config = dict(
    activation='geglu',
    norm_place='pre',
    init_std_down=0.00154,
    lr_mult_o=3.0,
    grad_clip=2.0,
)
MLP neurons of a small language model. Each row is named by its layer, matrix (gate and up: input weights) and neuron, and shows model dimensions 352-607. Each number is 500 + 25 x the weight over its row's rms, rounded and kept within 0 to 999. Numbers have three digits each. A neuron's up and down rows have the sign that makes its largest values positive.
After each neuron's rows, "fires in" lists the words (lower case) most often at its 100 highest values on Wikipedia text that the model never trained on. A number after a token or word is its count.

L2.gate192:504458485486493460489477545498534469503450538536476519513485497506481483455504525496519482531531520489503487497541526458481500497528454514500492493491466519552489514502485538471523494481512523479535507480482481507480434486463480501456532508492499476493485482469502501509520480517485513485458475515513491513503527519503552515508495468458437473529499502496517481484513504550520516516520472495530495486514530532522493521539451505480498469542454523478486493503510433545520481472533521514536518538496434526510465473483486515514517473482473520490491510501469502480503484508488480492545494527489465485510530488525521490498518544475463508507502488528557499532475472491540516486501520464478506432535550461456531496468458502487517514446478464503480515492536476537505493506474489
L2.up192:436483523493481520509526511527500498499487522458471512470478494471497518505504502467562464475546509501514511494477550485492515517489501527440481507485513510466464511518498524537481491521493500526493474538493505495477476513452481518525480534543463494490465518485505508556547513505508516504491528500484541492535548478503534519486542465525482473512501493509475456480474489491511505506486508509491502486525472502525474538460514521542497461497493476507472516509453527495524464476515500479509482514535479514466514466488525479472465521518522521534500518479528510468490508561528546468514477440534465490478496505503505518522534469495459544490467514472512518461471487532457468504503503471453477464489480465486518520485484515513487518509450487516499471478477517476452490506497521
fires in: "was" 43, "were" 16, "became" 8, "increased" 8

L2.gate855:483459465468558516454471458507505454490455468508487523529487514488528507530493457457454516509495481486464521508495500512492503495494451505557472457512491494497507495483501487458508481509532464540521550484511553508465513486518540480487507481496492523505448524486513507527493502483514480489510466525514486454581534514484456500502488482498502491487479489517505513526502471508529486497521489542506503530445531518493479474474505527519492547530508509481520522481523556526486544517468491520509479495418508507504521490502522503475512519520472473498516482506550489473489500456503496516475527523483505486525454519428518506490450531475495513454523517491504528490469540515477524510535520527510494508481490489510469472511488515492525555493527540502500565499534535503505497497501505
L2.up855:478477490515508511483484490517502469489478514515471538507523519490502452501529515473474535487480476499473497542527487496512499568478486485527486544515490488474479475495502482472537500549480486509503483503523534526451510484519515529499502524516553545534499535503500500486511515528490465470474471511496449482508504516460472484515543484463478434508533531490516503533498495507487517510509443507531519525503515467505523457493497520455538512510506520506491469506540579573495562488487514517516468480473489524484464509463491518458475511505476513489520507506506533492482509482503493498444516487488497447468475456476493481502490528489561534495505533513503499524522526513520498491548564540530488491467474492519509455515464521516534538505519481462498523485530483533548519489492499
fires in: "them" 25, "others" 12, "him" 12, "her" 12, "us" 4

L2.gate3027:518498486476487463474472502478492492496504485486512520517424505505500532551489503525513521515516474486524471487512509523509450506523486464476482470513528496485543502465518507493482508508485448510530462506501493481464473466494480497491513524494474492497521518521505517478504509478531495507512520517479515475495509507513467465493495466494499502542480503503498512569435527545480502544514457500504536531527473489483464510493536522548495474456551477510483494549497444495452494450538498485478499476500479483481519532512484492445454571530534496496486502474547479536524493525482489532514529467465490521540499535518519498520481527501509500495481462517483491471505481471520494509506504511494464487465469492472491463533488483450477510521501510514474462458514517501499494487517504
L2.up3027:499515482482488445548479495460521542519498469526494513517491497522480530541504500515511479491515480483483487495501444498525482505466532464478482485548516505505551472479492462482473495487523497484488466438438559484473478514512517513457483509483452469504538504486524507476502502506528506469542493513501510493502503490519441476496495447497510532509489502502495522556446484517497520517514450545474509489520525487517487525468530517547507504463502494488488504501482486517498498525510482476456504450579474464493510524522496477454465590512548482490547510482537481559478521501470528522477515472492485524523494517549502491525507533517487496506511470560535523506489501473479522518524540532494472467459454503488491471489493458434497519499542504474472498461515498536518489491504501
fires in: "known" 21, "different" 11, "same" 10, "similar" 8, "prepared" 4

L2.gate2489:524488521524473539497480531517509444477481455509496478523516479495472489558502489512518479483527476498526498527465478493446490503461508488489536511468486485537519481524459518474513478473493458499523524509552434511530481510540476539514490508443510476486454497514476485485523486507488471513540481487526526532519510525515520476466487507503476497526517497491500459494494462496496468508477498519517455474491478483497441502468538491530499502498474536506530503517472541542474499499471493513526478533527517518555473502483500474510489465501531497507469464440472523525514529511488493534497476524482473481470507499529546491514508528506514530497492460495477508505473476475495491470480527499483514500503540506497493484516470476470544475486478580497491494448497493511520455510497505
L2.up2489:457529487509470501498481521496506480468510481501488523491508549493499483505503473481477523530487466514551523523445513455452529531503505482493522498449526495478461509523518521470501462467498511517508480504533522495448481501564450545529486439512508464476499485471461525477502527494468456476478535502485499571496498465480497507467515448506483481490523472517514551467490483503545465500462496490524460477520472512471535466499480449472510522503520510466483497517488521524459482493499469493492495466494509492526503492504472485497502515487514504468479507513511514518476510474480500453486511500489452494553497510498500552469461508479519528493507445464499477483487545456491500532496486534464503490481493499507497487484477498485530509514443497516503493519512539508503505491494510
fires in: "all" 18, "both" 14, "each" 8, "two" 7, "one" 6, "latter" 5

L2.gate1212:524502502466514498510504487474481560499483435534491464515458508507479449503522524503467522552516472472474508490477483512532524500521472493473533496520489485505527450492439469509541536490492509529461479509483526523469504527522495538500497541509499479446508470496511504540514493482506515484505512458488485536503506475505508499498465512508467485515497531465516537520532477495497495451475507521525481522454487462491519480525490479467518501486531477488489535453480522491518510491547534543529494463498504517510532452525480483480493491504546463566479454488481506493512477523460494483477500458526436474503500475499514481518416499516489478496520499472482495498499502535517508524498525466496465478503470458475442529532469525488474513464479492536507485510456493495514522523472506
L2.up1212:483489510488488497544446503481500495492484512479482528520547468514540501500482495478483484501537442476506496529512489513481474492513507517496481450505496478492501511530531486498472514469514504494501494473497517521455527518489494478539452463516545520496481482505494476522549460537485496535515508530566508515451465549505487506515473506507458501498531491525524520486474509460454467519464500515456489511512487511473472482480464524498507451517494484488488460539519487517457495514465471509512499544479549475513521499491518492502495527518493499508510527502532505501496501487520513557501492514498488501493532531509460522526551483537536448516498524500521538469480495496515512537501475523497505489485524516468497499466501508472487426493537481499499437497542506543511451477500471
fires in: "this" 79, "there" 10, "some" 4

L2.gate2436:522502480497481508517528503475469527545442530490546493528483447529534487500466479501535502511489485518470525563474483465526460535500517473501501492491484474461518528495515536547493566507514522480481461456441504543513516480549463524464533496522527511514484517494499449497474478528536501512466500510521533527480508524506512526480571482489499493462483482500479478558481502527508480485469530492513488537498461482503482509505509479490501497506498473503487481533507483543510510504489518501435520500486483498486513522492505512483508473548501506489492523461506497445527501561534480504472517521502494499451479491466508494504487472518535524478490478478493531473499517508526482522538460501528517514512523537491490518507489487452472527505489445496467512455549480503518468518493480
L2.up2436:498502489471492492488451510503443531516469514486533466509483490483475501484508483456534487551486459507428499529519496500516512512538518498559532520511528500458515540498508494515458503481471513504424481455507516539472509518550483504480534520518487525491497513495455462488436500515465519516497537509496508525495490535479517484510553460511538516468528464526446487540499454525518489519480487485478497521480515459513504565527483471513488491443470494499475531511496508505511497507499488515453491494487500476527483503525480515508474453532503456491509516493479500488504496490526485516487508492513521506523472491447521500539463500495521498497496481509454590485477503521528472536515452459472492469511513529479489501538503511471481511521494495464509504498506482540529439509468439
fires in: "worked" 22, "work" 17, "war" 14, "works" 11, "working" 9, "art" 4

L2.gate1518:477506505513496526503525495498501533447564524487528495533494490490564495517491511523480482472499485492548508506509565505474508492496511526509467509491518483495507464521480508508492487517480485489514496498495513476479483470465471481504516473522453535503518455518487460514473473484484524515471491518519502480470472493512501472497466511533515508507455502512509552472476478461509501536558513496464549458503517524512502516553491506537507495487497489452508531494451505528528473504474477484457499517519512466504491499504509494512472512488440484506507508498505525516469517495494586491486489544503548512487519533453517512503507468531452500508491511523499498505466500479513519491488481466544492508494504498515470511451521483501512510467508466487521501518449505501504520461486544
L2.up1518:512538471524517511498496541510485510511491526486513524513483513481500505512440486528427505471519488530522511497520477486467503506469463475506493515502497456467509469521510505491520477545510493478480522496490501456467503463497505460575530490489489521520511478468503495489477556468503530481453500532473533534451516519487495470510512523496477510517498473483507570527478516452496502525534436501504495498522524506488512508477516500522525486468497538486459501508477473522490488478491472500523522493519500463538471497557455498523490479502477498497501513508454495502526500507513509515466514571524501512495500517463462495496486449491428523536487473550516477509484476491489500448517509463525491479494492502543494498459549489528505504467474520497491542546493517510486512469482502
fires in: "time" 20, "love" 16, "green" 6, "labor" 4, "color" 4

L2.gate1054:499520522456532455493513510547535496562532494485484514490426456523454477462507443476503497494517496468443482462483513511485505497460509516535463467488501498520492524453529509481509490450486548499521484523526508536507481528510491496442500518469443496487504511556466513471488467487499499498550494495524517502521513479528479506470467473518507495506527479483500475512522512488542485527502514468525519506448506459496488481531488499533516503529527477496463495522479472518441462522505458510546499547509478484467453500536526523468524465500481527513489531560520497538494500532499512574550481530509479543475495500445552506504517498466514491508499514538507479477521480516464509489513493501531522486507488494510545493546490495456523527476457530519503500479475497484559502473510474
L2.up1054:467511485504511525532490533563498526481476490514475461454463464501487522511515488489497530536477515499534502496518509472525480531529513496486472483497470491464464479524500500501535546500496528520492573482478508497511450494489504518485499489477531530502555529496462535493551450518501508472486475498496537449489525480538521491499495474462513520465548459509493487520542498455537495541519536483491512485511458510472520471494483515503507540502506507505478511467496472499506445520506519494514504502518494463469485507464494495558531476492472497502492497530491499486526508502491465522496476530498513531452502456490480505546499485497525466520542482543521467501496486495488501488507532501468483504496500508472497484510535500504513487530491485497495506482475525498503478481499485
fires in: "s" 32, "its" 12, "their" 6, "whose" 5, "three" 5, "night" 4

L2.gate1648:462500483532550459452467489551526555479510569523524505505457496488487474508519475531494499488523500519522472455518510481469487529514459493491429506491538495500448510467505458465529513478508497477483469516535504478499503480522492505505492526471497553533532512489535529494478539496513519490538471482528478527541493487506473508493542476500490506472527474516508479528521477511451529439530537510526526528522525527485514471549488492528550501512526467495449527489502513524477511527488523519529540530505470474489497509505484521535501495479503514524510538515499490464499562489496532517469513455554510516466487479528483481503505502501572507478518487561554479496468513500514489464486532516509462543534468489486457523461497489507514529510495491510493515531456531509519530539544484
L2.up1648:501511498463494508508455492511519479488482579518481489492478497498472480489505483451523473538508528526571448516508494465505489542475535530484513566479523471479464470476525504485502495511507477548462511490504544479535518496487488515551515520522514492507514503535474487517532505528530502502474505505474490527502516502550503502489511507510504494499482490487492532497526511565505505519487531497494473481504518502471492508518502534489536463492523519512525497504478489530539502498484489513481509553500456496493487475506485565490529480502531503494544491484475531497465508511479491495536568530540514474494494507508475509502468486445503490528460531464498504493459537543571492508470503487529511504428431463470519518484488506478484494523578477483445539491490511478480529460517497
fires in: "released" 24, "place" 10, "done" 8, "down" 5, "available" 5

L2.gate171:501480538496488427500517510484515498536457492465510460481486478529497525473505521493508479531483486559543457483507474511510532500505558474486486479514540493504531526497468503495520514493507492471499467498520518487491536519529467492489522488507532485466479482483512499522505508493498476500538470478435474520493510496545530506524486504499469484496469560487531505501478514540470479549500493501512506501467509548488483485515487471487519537513524546515499477478480438544448522464443542503481479487479516511466512506496499479469471498465551501496480523502479477517502474439475537493528557487495488498495531506489487511533517528485523468479484496467546454473469489484507470492489486474554531528451528503456472509520482494526501489476535478531452517521484514477538523539481487
L2.up171:534480520516482493495514494472502534506498542469549465490494516549497522531536517526469518499517477526547475453466497506519540531515517507507499489495518453499524521471461516527473510465511511472487512499547479501529510494529469524545497486474487523491532522484509526496473494528470484483506481443513492493460496543547554505494490511523476538529512473518506499517452528508445500547532480498491529524500533558544542507496508521496501512517516513504463515524478433561491505494451543515474484517551504487482577488483503496474437461475522508502522498512457523517530475470474473540483545518491472483537508474440467487469480548476483487524500496451503468487488469479545482471489491491543505507477526523469457519532493514488492488493528474488497496477460508518536531525482540
fires in: "area" 17, "territory" 10, "region" 10, "countries" 8, "areas" 6, "concept" 4

L2.gate2094:499489476510536479458513497509494509491456502504544479464445462490489493483501532520557565517454459505474488524519527476532479519503468507467476493535481521528491502509525571447475508520526546480520493498491517484500487492521509498519480502502542479527494506508495480506511483538534567475524523504527490463499465549537506484512467499499455541565498542541490489514497513515509517514514482490525527481492502510495507479461530531513497502508549526502442483530517445529498499484506464509499522508470508525456519501497535486505508459464491488469496515449494509526512507523457512462488503517474502531470476461566515492493527488487496602526506469494447436501515533537454500462512502460515534511512487536511492485489498439540481464505461527493479516521513452512491487497480476
L2.up2094:506514474493501482479498508516488467496499512453526487477511509523463482500528515492531493516451462485501499523505496528504479477503529498497480516562480515526527485568455537438497529448567509460524531482511503478476490520489479503536512436485513472500498531542501487503515468519535516497519517501514478504507486522512464506514472505476501532523493535562481466525506505491523557519490529488507502486503514485514518520476527469525509472539499476513458484513497435516511515525506486555462534551450503528498534486471537489498507471510484511542532520484511560478509542511504549507516481509506501534504461441482552510474509471445495527558530480509451441509523494558477492483487465481463525534495530555523471487515507494496463515477470514507482490525510485534504526521476479
fires in: "head" 18, "back" 14, "leading" 9, "cingulatus" 8, "tang" 5

L2.gate728:491485512490438503491508527507525543446521526516456494502452521532502494522523409498515487530505542508482470474532478498492493538552468502501497518469515494498476513504495499494526510512532519492530485448486471485555506495512484529508502513507492510503505464473504522498517535498463555528542538486511531506481526513524544503481510501485501482484491479460541485553495484492505506483490499490503493503541463531501495471516483501514559479502491550519508514482518554543507475515498492516488495510543485513520463533466572508472509501515512543526521539548485503506532497493536470467506505494458499448460456530513472544486503530532493521556478458478480471473479488493473468532524497493510563508508482468510467456504532558498532524503493487495471494551515485530471519537502541
L2.up728:506466450518457537503511493483503533454558475500496514517488515497482500540508490468507466502515505538538441496490484503439498531494472497518534475497526465467462500460465485480521492495460492468479524512461507465524523516499504513462512486449484460514466449484499506505477489512499502473528494538507472458499524498517460496480518522482491515500508488532481487499502499540515516485453496508487448499510495519505465488548476447523502507470500466491539531459499489497506491511525478460507540446485517543554504465499494533513479539477508518507483481492510473510453509486545508516492528477502541488479508535499496496480475479486496491503507486508522490535502513518493527493537488509512505472491504482528506534495512443488491566516533483493463511483484457531440482478505504
fires in: "recorded" 13, "announced" 12, "present" 10, "combined" 6, "published" 6, "release" 6

L2.gate2948:548512501480504531504513509498482531503492493451548456524499551518486521525520523499517484491523521513453497521488478531463469502494517499519459504464511498526524541501514477503488575471518483466548493505520525495514463460457508455519485553469538534503528497490518468480501478518529497492521490516476471501512463499483503480485525512488477483500521458512467517491560494507506508502497454530502474467496498496488537477481462492485484527499500474523514501521533459547490454537524493480493490510544518503483502511491520503523473481511531483479483500499542471529520466444502465479476526496516498487472536475496451475469493502550479498513507466481486475495464544526530457479464537494512464551516523475457511485504453457487484517505471522478516483503547530496508532479497536
L2.up2948:500492506507506497488480530513519479524538521461465557522478533487469519497489515500516463524524529500480508451501504510511509474532476537477486536527527513518520480516527491504508522526541492465485500491534492512502494494465520478470473496474528514478524488512526484473549495500511471500511522514494475498498475492519505497452539503467470527537481475482466514520541438514499478555499455512517464487552477500495554510497429450443516525499463467532515510483543457520516484520472508439493520517466488495517530500473503528504483500501514547490517544512521467516539505477491440460495525556469519471491541476434488516506505497544504503517493444475519492484469494495534472542482431563485495532461510464515517480531535496452524494527520515478493505517512523492474510487503481
fires in: "years" 49, "decades" 4, "months" 4

L2.gate2373:496477532497463519491555518519513485500514440551482518508517509487523544507482529508519515459503496531518460545506491530519499477486507493476465464517536520511504513515503513518498474509514537517482469499472497532516533493527522486479487528507491474491529469459552480458493485509512574467528466505525510536511468471461548532526476510513502502491520503524500515518438520509524501536477470462459496499508485499439524464500431490525513525529500471498489483522502471482515484483501545522506489530487543517483533510499493546476512492508475445462511474529518450488496487504521504529527531524486515529490494476477486495530511541482528491479509498512476512416477473464477519514524552525469470522483486461520497486495465527531486500502461509503493485506479506501507557540500462
L2.up2373:534503527513544515471447517471514507508520539550508524500545502445488476487516481522491453531442456489473457456511514557544473511514498448487510490526490538510471512494448522483515496525509484507524502520469537510485485493541511515504518477537506495472539493468503485496480493507513511517519502490475533496501497501502491456516527532504501508465497471524566496504467501484527479508498494545466488497553520506531519477487500498498479497459536546510503498511483536466499519473489500461456508491568495491508509536582536518481495548508548503545493451548567533508524488474489457473502517500528527463521550456494481459501495507482522502508495490497466521463517497507502481543457508522508535497543548458544457488504511537520520477487451513444499522488479475538511534496495510
fires in: "series" 19, "life" 16, "season" 10, "service" 7, "population" 6

L2.gate410:523474539498486463507484529541508489507520524510509504499479469514530480527504488495518519452524513523490503451562477461504496482487494557515523487464505489485467477541520499472522546540511526478481520539513495493501475484483494457490513494487523538502503506517513500508508476504496514489456528474561512506508514481516545488495472509487479535460535494468531506511533507459504511484454499508527494516541503512520513507491506501521494514526486453497511526465522514474508465543501509514448474517490544494477482494453440490510495468519510504522492469494492471484492551501509483520469526482498462495500482464522508509474509490529458496519512520500485494509506494478483493488495474489457501495524566486434551512452477546502497506531531482494482480501499510498540523508489527
L2.up410:467488496514467473476522468466446474510525527498491480482524520494519479502493473524512451517446455471529493483460497462537505499538510569496544513488458459525492495536496492529509516539509502494468467474473519499500527502481464495535518515528498531474482518527491463487485499546524487511489502492538464490458516491496541489508487509469459480510572527537536472486500484547529492510465461501485514481465508505459492476456498512525491537492473486525483540479454494510516521493505510470483511527527484487450497500488465520482495472481530519537530491490478496518477497500475517507491504520486452511549485477524504516483542551481493477536477539498502527513465513505517497479485487539457513503501511454520526500477503478505505518542493546517485479539528473502469506533528505
fires in: "became" 26, "in" 10, "was" 10, "were" 8, "become" 6, "a" 4

L2.gate2159:473480495538493519483551475501497509521512522507450453498532482466483494488484501501472543480488484511492493507523515496486506534497486488483510505439520463496503529542522498482526519505488534500491490522481523512518563455498484520467500493517469472518538494523530501507485503503493519485527533498484501499483510495495483505502510498491491477499446476494476508518465484527441481522505516525547522529450492485519492505539506526527482486475499475547535524505499515505481535492505511497479497525494463476480486469555514508490498468510456489506620494452499518467464513536475536486482515490502520451481539540498490461475523513489523506482496477511495516492512470509497496524556504531473509515497441481523497529471492511561489493525485529518508480512513433479539460520494504
L2.up2159:435473472519487482514518533515501496484503508522529469492514494480503495541475486526488506485482465517539448468526533514486499488524497510498469483461526516538489542529529518525493508472489516468470482529486512502507493526525485522505504534486533496519532520522493521503514527503512502473503468521486469487538524498527537509513507474522557535470523524475501502488491483476509493511490506516561491469533454508488459519494493518527490536479482492507482515540437507487487484491441499498503497489559495498463515558513498488504524505508496481501514457533508520521500465527457517472488529510475483501483513513494530515537505518503497515511493481501475496488495484493530496448537470487496478459473437498511512512475556496558527516517464516545496470472485553472499487465559497
fires in: "10" 22, "record" 11, "12" 11, "14" 6, "ten" 5, "16" 4

L2.gate2544:494489524490501543514468496487470464426502497487524518495456479472479503537435440518481515473476505492452457508521521524533476536521504542497490526451485529490499526503495522478522475513486472503520532500498517475536476491536482519514508477466553487468506512500503491482473480452460462511493508435515494452497526526533525495496538496522464487511538509502506516483483453500557487493534501510491504478505472426492554528529501459512492508494530524480522490513524502513477561467513525489502510499517511441514543585512513489490495539485505538517533491495528503449509530507515541503487458530471479482439538503489543508498474513488521515460514490525502514505487538472491484503489498549530506510485489468502467488515498519538522500505510501523507538536529437529484494514474436
L2.up2544:450501526525537506525495496486510514473483494488515521539464497462513506487505474451455466500444550501469446541506469503490462509474542513499505528457519508474457525482557513529488463504472475476545488453500529531561507491516444484496495470497487514521516509511530531473525496471480497545499513490510549493464493466482533509529496548509496498478546485486497527470464501506527507483496476517483489489517485502482508474547505490512478472503507486472501518505496505502488507491497464543495491538495510455510528497472505490523488544476472517507498518513515459484499527506499520587488492527498516472471511458496482499482496540488461517482472463484500541509493517503492494557464510506556508539488501472487472506509499478474557523496489495492497478490555481490477520485515468
fires in: "it" 33, "there" 19

L2.gate2758:484485519517465543530514505541515491454521478469495492519503487493522509491510501490520511520497495472511442522571508519458490528504482506513553486511523477562482477531500501464508492467508454529490507521504521499545502466471544459483494515490521484478518449478530520532493492508493513483524476520504510513489474486491477470517495468487514514511518512480527499464510487549501500496506495485488475491502520511569477452560489491492485516509512483482516494486519483506501474507556498500547531473462513467477510512502516450549482494511492478486481491492491470533516533512468520492511466476486499475480506497478440485491502478519518534499524515495537498501509484491536497496459510493470507481517465526537521521492527513467499488488486518496468530449497491472497504451503519
L2.up2758:513494498530516518495483504485522508474494500487544493478515520491529492497453491481487507513485521467516495481469495528437454533461458510490536426469469516486477469536474502498497503525527469505464474515561539509516522468524523498561477499516541493493508504501487498502492521538502513513501476515497519526482452492529547493523508500500527597491502497533541487486494484511512487486514485470458527517513500438521491448500497495509497505493517525492509487524520524486552505496498512521508497513501441510539499506490494496506447477521517466478520535518475503542534496530514492526478491513546508457523500473456501481492526514516488528479478506478492482492539506479513516456494509533526494475514528513555521534522455520527478515495469489501535499502525497477521463497507513
fires in: "that" 91

L2.gate1475:463536546486486485494520464515529473485487515526491520545514528526483518486538544498516519495521498539514513530498508494514479512483503485511494518464472527564485486534519463506480456438481534496515518543467513456483488495503479535503523504480494504474495471506538513504486502477490521460488515490504487464512503510469530518445491503522473477488496439475481494514466503453466496507518499556489497507514503482493477449504477459471478483508480501485495470482520500500486493540477484479495524485464542523503513503469472451505498536509534477474521433504486484480506550484485508501460526519472517512500501488527510492559508484515508536483488483498550510495496481532498516532508416431482464472495472495505488548497528497492528482513499468431510462500522481494522491462518464
L2.up1475:479476551499477476538516496463501480481466458494504521500507501551525503496521525511505517502495547493530496488457486526504497502500484541484507564502468546518502496519508519493505461484487495525522543487476470466495514482527495536516520485472471465498573470526549456472517495480515499487468493513498449480509522442513511553478472501471540512518480497461496494508466486492544468482519493575502456508521515468501481466519420516485520470515470524489534474477462492504458510507467513523512505456476577534532538533509527507518512529510505507483497485470531501459531526493482484483459514491510495506516518488466479539467540538499462497504498474507492522520515496522495550526540489487533470445499499476516478555476545481531499520515494524490467478510524496526536496476491524
fires in: "season" 18, "league" 15, "fa" 15, "division" 11

L2.gate650:467538488545486505496504510520503507470479484474477437469507529514512512473493508495517494507463499508485442483493464458523508496509463485539477527500498502505510508496498527492509503532531484478464540484460519485493486515479458495516471493470478505493516527513526527571511476460518491506543517536521505485535523487528519479503515452509493493507489487509529524513550498503516542477446470500503557467483493502512513492525523457511481519476510498470490504549454510486490490514507540469509517486496464534487521516499561485427500510514511471473500485475495507515527454488484448521459506510470499494534521521512483434502482528560530534492478479490479479536492484486500487506504451505490489497501513519507486519531481527513470481502457516475508543456512491496462504499467456
L2.up650:467513499515515499487514535525499513482469496495513479488478546517486507517527508518542499486487482520512473469487519457472499497509504493509464456512472490521515490488475455491516496495511492508491503504480545507473500515496478518511460542510481488463480532511501530487500433440505456498538509530501491537490507499488508497542487482515482485503504485509549479457516458485478513444452454494545477488498490489502494490511516514507477528467539498519481516522424481466542490518504510535484511536465466522497495452512512485479522500446523500488485483518480493516518495488447493495444480493477476538499530455473499464513497513493502486521512506519456484533487506498480461511476448510489473491487503538505501507492518500497494442496487493520505513426511493542465481505477470
fires in: "12" 43, "18" 8

L2.gate484:486490492503507532509500515516502467475483554514522554492514518554507531493504502491451512500533493540467485434508495440526539518513464515542497529550475469548523439512509505472516551497468475508463513487496484500542489485529491472519464466454539492467541484532520536519549499511490507450524504491552485451512518511503522466523550496486511484475522516460454478504504502542475499551499536449506503484522505479490527504532515512474490518526529478537509481513478511492465500534514506489502484520468501451526512543470475504539511518492468501532511512510513504555486492508514504526550501513479512511517531481450506515535491503499492557570507480485474453497491511529490499456481504494534508479499509472489525509455511512513505503533466519482538489479470488475471502522457514
L2.up484:501446512512552505507471490560497449513533511514505496495511490530493534503526487524469527494471496485508497491474511454477525498522489507529482526494485553497512495540505474492537488526469491484524489484468466531512505490455515500554478503466503481500454473479501515518500473488513499518471484486498410504497526533475458481501515465475523494538486487517501523506489454469522477585461471437501533511488481513510507497512518462492505509490490505518469501481510509477461509512507519504494500458463485520515535486455512534502492507481506466508456492511532536483494544529495477503492536490425501494437533475483518504496533498467501556525487506530477501479481523508563456503521509509516515499494434518454521530525517485536502505512515476472520530485487493490457532505506465
fires in: "they" 31, "them" 19, "we" 14, "couple" 8, "us" 6

L2.gate1162:475468499491511539439451554545508492505476505515499478514491495446515516477546506495509492540466453482455480525538483513516516487490522528473465493506539502508486477523496438521535529506489481542529483498500516500498525497481522532502504507454494522529489482477498538498495507482500513464523529542474517482504480477482526469460526444499479482505534465451491499473478522524490487518464490485563455537454486488548489463506502485481471517519500478505518539515520496484508506485482481461481495521528550489502487503469503497510530474478529538485518526520502459509464507495516476509509486532529495483505464497502508528510515502507524502435520477497514513530520499532583522505500501535498498489459478529492529502485519518538518500507445472511478517522456518497546498527501462
L2.up1162:489508483496490520486537499503433489491504546484513484490462507505479512512491508527513528482533456537502412542513470511504486531527516528487517472455537547522464533495489492506500472522449487472487536468467488493484468553480491489479468497486490548467507470522504495467541487527515503443518476486440514469462500491489468483462497523505526502513500471489513457501477482491539450519478508491523457498491517521544486484527476555486479517536489502534535519500499486521455531554495485500522490522488492517547506482472482522506497503505540470472486510458528475535510463489506471470501453508476508498480486441442543500472503483511504509493494470474502472444504491445575480490492488500540510504480514470481544482508490517523534472485493477500508501508484514500533535506518482
fires in: "it" 14, "part" 12, "race" 8, "war" 6, "years" 6, "season" 6

L2.gate961:462513483512496527522468540526461530458506496502495444482490515480479485496526480490482454467534466534450531490514488467448457535526517459512537485497483502490525481468492531532521509486497510515515474490527499475523477506491515554531456493524500450507469515498525524500507512498500512533474513529484530574496498524487491527496523467451513501478524527514485499526506463492470467518423529530530545524527462507477483462505513515461480477519519504502481491521532500483525514467506555478502501530476497497490525482480499506472533473507508440489461471499496491491501496502495509481509478504502437508453473476500501559508506505496522462501481486561511536504523479471463533476499524517531509441499481549517490470509535512540505523497523505511496506516546495484485542525478497
L2.up961:428475432486523470521513554475481499464471491481519538515565519497477504495544484525535481503472502507504521423498476445500479492546535532496501476501419496510525516496482498522546528477491502523469516502477497503528528468491480507496538518517486489500494494470468483501491525508528527475516515513499493498494531456493443483509521521551521497457536519509456523517493482549492504469483485498495524573530482476458497498528499485502506519507544509462477498509497494546534508464538522502493516484482491465486490539470502514489507497437492433516495492498508516562495526533531487489502465520513469499477491472500488500469474509502522505502511531487473502479500523473500504479500507511521477458482516492477489486525487515504527543499485487511512494466484472469519475520550529
fires in: "and" 49, "with" 6, "2" 6, "400" 5

L2.gate1380:474507523524546508515477512529523479470510469491460504511494483525526509512489474546503495487530479524443524503492521529467498495533487536477436529461548494521506507533470487499509531524494525525524488460517514469487480456479443544466456535475519517530508486486480493512524451497568497523469525476479509544483553497512510483457468487516494508494502498510467542494461487470493493529522485482517482509460505501504524515520521490533487496496515482518475503496527503515502553482518533513533514498488517485524497504505476494502510495471456450526514505527511483532490476489482491533459461489476464491513490450483489526522493494483505518480537503491474473470501496472499564462548506544475536522463500484527465528493505497505546513515542504528531503497461499506514499502487499
L2.up1380:504469503504500473512461533521531480507501517500555507477483482486502477528463511507484507494495462474531521521508531499471483538478503523430558518552457561503497523503500470507513494516500505469450499475502486476503535517502495514516480501499462511435483506511486503535528505468528516506553484506482537457486506507497522488500549499469457512529531504488493514485502488501518499514496461473480482455523479501513494515508487526489481473500504488470489484466541548532510517487480536500525505490495526479528503492482502490493454527486490474523484557521480486497517522532522484547509489486493515532489488477511493517579501502447483526469515498537497508513465496477521515486503502483497515498514494498442503499524450480540495510525444494486520468512460491509498502492492432
fires in: "it" 56, "there" 17

L2.gate22:452477507483507479495506452497509512477525514503502547481461523454506509528500502509537482524479500516504473525470517538542524502525505510475494474443512488508472524567457533520502529526503529491485501480500568504471534526470446514480469414481554471482518479502530490468514489483480435489490511531473450524499505521516523537486519485491499506478534479525470513473482497476531491503466478555457507498491482509496488492541570480535491483470589517495546503507536478547522521551474485492490486473484516498519490487511494461491475508493494505530460504521475530475502447476526502572465453507473507539515516457472499497485505519494472556489487465528455499498494511521491491530493515513504504499454509489472516490484533500489519485506496492537498556533498509501504523510464491
L2.up22:440474474516488512502482513481478524516513488503498524505452518525479481520478526510532476478488488538502491489521509487553488521476525509494534518471525531504458486457532496480497487522567492522496494505530526487508514510489492509516494488498540522526517498435463489478485531500489525484473531462519535529502498491503533475454519536479487524503464475521498463513483455490508497513505480521521518473497516507508522469527501478519506503466493534502523520514522498456506497512519502494493483532554513481479529512473512524525494542529520483542516513505488511470459501513559517481433524503516497523478476501449490513438498518490440517474543504490488480490537517517509482484570471486477510505481485470498483485509508493454492511484475513462514497525517562492477499478505504
fires in: "show" 17, "album" 17, "it" 12, "series" 4